Weights of a small GPT-style language model, trained from scratch on English Wikipedia.
Size: width 320, 10 heads of 32 (1 for keys and values), vocabulary 4096.
Training: 653M tokens, 10739 steps.
MLP neurons of a small language model. Each row is named by its layer, matrix (down: output weights) and neuron, and shows model dimensions 160-319. Each number is 128 + 24 x the weight over its row's rms, rounded and kept within 0 to 255. Numbers have three digits each.
A block is one neuron, or neurons of one layer that tend to fire together. Before each block is what it responds to, as a language model described it from the Wikipedia text at the highest values.

Responds to: Decade and century dates. Final digit or suffix of decade and century dates, mainly after early, late or middle, as in early 1930s, late 1800s, 19th century.
L5.down62:123134079141146145104093088138100130176155132147167168139147170114115163120176141108111105120118157105143168097153170103138166107144097094083140138137109134150164130151153109114119149105124160133128147113156132130108103121154140153123131154095117170155094084112134080130152142065128162119132119129121149142135116155149104130150118112150099116097091115089134137152148133139136131106134107132099104132079115123108114092144096157095102102096124135149094126127153128105167109148144131
L5.down92:111093101150099100148125146132120095139137120111119142090135107149120153118152116160105117154167123127154142105128121140166120130133125136147140107125116126123093162128179149142138184131089106169121139169139148154142084105145140105146120079135092132117110127127130105153118121151088112140163134137138133119168087129105191140117124099110083137109115142124100115136153112109128115154140123150108154127157163117108104140117123098131127099121139149198121131153162097150105158136135101
L5.down116:088113106121117132150088136141140105175132170111128129138163101166124122149161115146095100137122172133131143139113171113156150138173111138112123110114076108144122145177122127122106130122108064123142190109135129161151122118161142163138182138115119073094143127081114205129080109123106140163146105098126122164131107151125143143166110155099110133164122092118088136110131131107163137098123125158120117154158099143128133093113134136086152076128145110089129086119137076139149144114159192
L5.down867:116089087132115169125141174103102145125142126118124174091138116184097097130133078114113124098133119122112135147133119135117145188114148121141158111163095123107141165131106147137115140157090151142129158133122141130103156122130148103109155131122093149144102109114117062147136171151147108100097188144132113115132101123143163118114115132093102120154107130096104066112192163139149119137144139126113130111123126088140162133154164131119121096125149119156127108149114107166105158153144125
L5.down922:124055179137113095162098149138140088156113146124132130144179136174142138135110127125113146131144095134121184128138120103150163131114133126153135137130130121122148155114143177131144133102131120159119140158121145142132116110122152117116161118144110132121157156124132132151120153097164117074147101084153130119118123133110138136091075135144106121125103120108113179110129122092112142101112147136148140111179138123119123141125160091120101143122163165150183117133132073108140139151136190
L5.down1061:110171120123098104149121128149124168155128176116126099088143107140140124137133111119090138086090060157129127147164133091111166127159091141138144129136127168125140131134142169162098153114106118129107139137108134138122145159163128105107145203109121150156096101096170117127113102120186107141085134143086117089153129137131113125147115179083146140121146123182138153126119149129114090134126141141150091143112122161115096113128160151158123107136173095149107127113111150171129104173122131
L5.down1185:107139178090157137102130127121144073149113106146118079137157152130132158141134158142132146140139105165112125126134140099124116119129155117156172122176065115154110098099116164102125056099089103123140095095162130116125141097105140115159123105101097113159139111146140097102134154106142110104138136139182114116123152113119131135165128140121103123088121129160112151132169123071144142153126126148096085130139139128149092135174117103113192114180116130122092144173145120086101084114122114
L5.down1276:165137070145118101130133128147124097128144160148127124098136096181160159137114108123121138123078099105157137089124110157148158113155124096103184104118125134098117185119119135178109107182125101120106120123130136154123159127141133118112112114132108136129086159145115142152190167149133122114094083157141113099110121135145127142127099153141142153148163101063131107136105156123124160137149117145144110195113072156153076136156143113153094128107108150124143111105114166134150128112111153

Responds to: Time-period phrase tokens. Tokens inside phrases naming a period or event after during, the, before, or end of, e.g. during the early 1990s, the Vietnam War, following years.
L6.down109:129059151138120162134124130080110117113101105139109085135106078142121122142150129157091130119138112108126089104094146160142123155132119140140081121145158130103112089112097126146081178144158065156094103100092101106132103111155139126116120123145125134110112121135093142131135132129135176118115109132106133105131092109122058138161084141116108123123105082125143154122087146128101176093112160133156190119125160132145139169099096093138097120165136162148142148132147131126139114112159113
L6.down223:127105112131143087145139072128113121168104129090123160137134110148168139131124080137138106123085127139133165147127102148182137146125131141117108143104141124101093105135088164125131156107129094165122170170138114137111109105142182133162120106114131122144074143138145133145114136160141174151117117085104133139149107089135111105141136154163095158136108105118116090091125107140084100188116117101138134113106104119118161116103133111099146127141165130147176077140102133161173150177136209
L6.down300:118135081087141129146113119114109157086130105126145126139063080103081106112150159164155099145089165091113154100111150143124124143147165099147150124132162151103137117159122124145111121152105102084179115143101129153103127168129121135128160200134157074145129148189122106143159120167111137126153147114136113145198108111150089129103094082125162118119160150125106097124116105136099122174136132120128188126075106137069133122108145166133100109152131105163131113139118131152169136148141148
L6.down411:138084112148155130178117101162140107136082107176158126101130119143131124064142121102088139133124131117137147098137114125173139162130128153162112143123166112136123139067109135116112113163139148163167168118135128124115108153082134108142118124108107115170141121121115141121118124169136153123160168136079128128112107119125124126095116108114122135105116087123117110095114103119134138166124113167144158154133110087144192109144114124135170100126145115100148105110122129130154077180171150
L6.down611:148173109147133140110135102114145107114121163119171131109108132153143137141143121108161078102075098147102120137097100133137133139155126128107095103140134163085123115101112122134115138139150121133094085117117155118110144114161121119102131140148137143123111099140139161132121160169141134101143164090093121129158163109159107149078140129126133127115078139029059122135107145133129080139141139105149130144160113167094124114158115107174093111138168159140128134142115117126106130156127178
L6.down691:111096146136091174107131146127132148178123154145126088103111177125143161130114136179143143177117142116113148099148116122128130114120132123120189140157085126121147070104127104155088098088121109144118114119084105126157151121170162152104099128096074128123132139122136140138161142089147129114144161077117143078132167130115145144075136130125128119116110115135095150150147115106138103140130119137120158105106153128184131112134129099114157108092137116137117113111202106139156155110098141
L6.down814:121097121124117152167173111145102128116135123096117132111112152096098095165115104084125142130143125148160114121149153099185113119112170118124120144148090140140136070136154145143113169127114094112138127124141131153138104133118139111133160129143138113170118072132152124122110104176136146120126118091103150162113126132164115146145127119119117082118147145157139136154114109136159120134128122129074163126140102155143091153122154077132120110154140115135149101096135135151145135097123114
L6.down1043:135160125162111119099164140154154152118153071104145107150154128094169115148147131156077167129096105139136115119146080129147089109149107119133126143148133105169115112140138138123131117117142131165123111116130112123123111117123144128119102125121207142077184096120123117129095160128119111137137113132157133141153117125121087192135141138133125127118160108161095145168133099140191209109160133107116175128107133132154086125124153115091166174143129157155138157076160139116130147118073153

Responds to: Final digits in table numbers. Last digit of multi-digit numbers in sports scores and stat tables, like 47 in W 47–40 or 86 in goal minutes, plus table pipes and name-ending word pieces such as Margar-et.
L5.down192:146139140128132137140087121113135127114115163123146129116113129114123168166097115129147138113137086143128158101120126137167103199126106124093149136137094088105159122104112137142127130103131129119115141107109116142172112125129128115135139107156108144129120148165128121117128138141112117118152104116106169106126144110109142094138154116165116067145119099091144119128107111113130144116127094161139137140139128072116141092153149093133132131141133142093118132091140196105118132142143156
L5.down299:139115171124129120160123114122112117134106156139173142087131165133114120124119100093109161175144110141124134106123123134110112143141153116147114132131111131128089164119169139122177135149132145154080103146097066123118097116109133112135134142104168112130115136143131135113116122095130161083163174139092108143126108148135120129108111118123151140154092127144168089133099076140114118139126144157163131132152065147117122114139123106133123133121143150187172145153123142154154157116112162
L5.down315:135099159167194111140089127123112101152142146110151106115153107105088126128119084102142074138098116145142130159120131102141124079164136142107141140133141156135129139096119137140135103158128169128150136123140115116164189104172100116097168147132158177150152137149143110092142100104133122147168132093125135167108071124109105135121143094093156121132143189080118155114124135091168131092126136138112130144098129080145158101171099146104115093167132122136119145136128146087138127157136126
L5.down801:133112126121102132136139146120106143137132131175104098129144145170110139137100096101132130136113106148153118126090129184140133133145130156092151155141130111116117130101107144164138117133170122119085149142160121157126133092143133129147101149132132156126120157127144145115105131137142095115088156084117108101104138127143150150108101130138114143139098157143130086143144129134091144129122099124159144151134153150132093161165112113074142133148141111128149162153144140144153124143092187
L5.down898:115099153131102115130138116115139127121148097075121110146168104145117128146143164130143156166114121152154106140119146063089128140116108167162129111129146102145141095131136126119182104138116194187090096135143130151086099110105111096125131096137121150091114090074162127084122065159130134143178150096101169169096120100143134112124111117136137091106160106124158134149085107184134105122117121133142131116116104116124122139157102138083131130183127124141133133136107100098111142111126129
L5.down916:102069123128097139129172137176146142103144157146140144140144137080114117127088113134155177117096107168129159140119157099134114130204111159090143153133183132124147110156140108116125134155115112116113142143082156133113152114120110157117127143121120159160160175078141155141125145108129140116133147130124125155108138140083069131097097139115134138129108125151122139108118113136128120147102170140176154150098091129165093148107098103129119107128100133124127136118138136112124121151122132
L5.down1143:121144151172082096162084145111120158126120093149141139124156105077146126150111161108139120121100081113114155140118125110117163160182185158101162136121118118138140138132155128132117138124129104109134172119160139153143130134142138120102154101121091113120128101141150148108118128115117091132134156119128146195116100113146106071138152146102106127135114186123131137105082135114136155115143124123092138094117141087120100120118116110130103159114112148166126144123122120082133130098121131
L5.down1206:152150159121096108090131110106131115058136133153091123123150093111146162148137147154086127099096121106122138143170105143111153136091113109143113120080090090132136118135118129109183135115147139091126101153137131113088156128109100125136139161136075157121114141157103139134149112145138119123161123090134124135104139144144146075125107148135133128129157106193166149082141133116135153138144135141134113108130114155145122113091117120164110120118073134127107136112137169091165164112100154

Responds to: Closing wiki markup delimiters. Closing markers of wiki structure: the trailing == or === after section headings like History or Early life, plus table | separators and |---| rows.
L6.down126:136115101129131137118106120157103077105132124156152155126126170101149111142121116120153164125117113134100126108100118116104121114165137143119148116143138122124156151157155135154120089147124153119118095099134095144156142094130145123150144142094122120132122119125101120164133116122120111128140143115132144084108085121150131164129162126128077130110141148137175128151176080139136131172156115109159151154131127088113110162091155162111109095074121125150191102121147125143103105136147116
L6.down215:157144100159114154151115106119118148161139143138137159160143109163124152129114135138112119143109172101081138169132115070140133106112109116114129163129069125126122093132117126129090126144139079126164092167103147125115156147174133133131096132150119092151094129169137127117107150107129145134163153099140118158094102088145141122155150115123162118111134127082096128116122157126170119123141142146090154134113125130210132144146096123085143159111122122129124110108135115087156115147121080
L6.down352:125136097181162102149115111099163129131124127141135158123132109143141146134135119116161117136143150137143117162121161162119135120148093130157119098100136103128116174136171151094127109122120074091130150111100144127114122117148141108121125114126140109106135171093108139142111163089112079106085161103109120143153099125173102119114077107087147133131103108113079138138099191123145114098167149150147131122133100172140146157126137163105120119119121171163136113164151133181143171148128086
L6.down493:141138170130180160168124130065098131134106103123133113093125159151159191110131132105155093152118145152146130131127170135129102144074135142132137162088108128120115136144113128151135148128137088155145154047097104122118174119156096121115129150093123112119131138114175125148116173159084124130130108131119135079119138107100136143123150116147106115131110128162121132137132127081156107110167150140120118092093154103117152151156112113132129123114122132132151114117110137111170130111167166
L6.down539:154100152146151147111152104085136132143141126122095118091119107180137110098101103159136131096106150144125196133119112127128148144137117156089153122111129118115116159118130117146127117081095150114107164108136113087150141090119115131114144158148160108105098124092121119149114127183112119099135159113114159104095122155121142120166126101162137137083125131120147145155121105159118130137149166117155129098086110117096153103142133125112147137121147108153137102086127117123160114140139129
L6.down627:165112093142128064115146167109136128140178121146125101145131118094136136124116109163163129127125156144148090079130145107112109173129108132112135150134118146150134141070150113133142133127118100128106169108151143110110094127103142106119160142120123177145128140160148093127131120111087173118147137187106156105167134143125151108112140161145172156161087123092129133118130133162125096154123132107127127142174144138139138121155143103121161139109147110131137093141128123085124120125140152
L6.down828:152114125132153155135143158122117102110133087131125142156152124118110163159128127148156115102165130151143136160116099109121138163129102151100210118124095131083123117099109184125139136128109116141092149110101092158131120119098095111114119118119140133111168152081132107142121102122168160141128140124134087119110142083130145146157129172099098145104118139149083114104124082092110184108122108162159099162150123162106130096156104168128180119142105135145147134150169158145131118159162142
L6.down1260:123103185102053125145126141069099148121128116123124104075144125161145084117138113104133110087150100157130190133107134106099151096142124134105087153130147134159133186127149127132132108168097137151094120132125123076120094140124107171146163098144115104151181146136115105166148122152112163074144128131126140141103107143148102161105136101120152105151111121117124152123116135141117133140136089150159153162127146122101121138135135109101122117100145104138157099146170153064162109184137121

Responds to: Biography section headings. Words inside Wikipedia section headings such as Early life, History, Professional career, plus time-period pieces like 19th century, late 1970s.
L4.down113:104075149159166108122134142146139126147097136155105135082123138137101158085127108166099108134120120113145121114132105121165141146125157136132142166112135158113137154096142108180109123120136135103140164159071145091110129111136153178151141133115121116113143111142144115155092142132130152144137103108133111141101149100097121120148136126113128143186120138106127104078152113133126093139151115114095151119102168110122122161132143132096195101146192174125136077137156099163151103102111084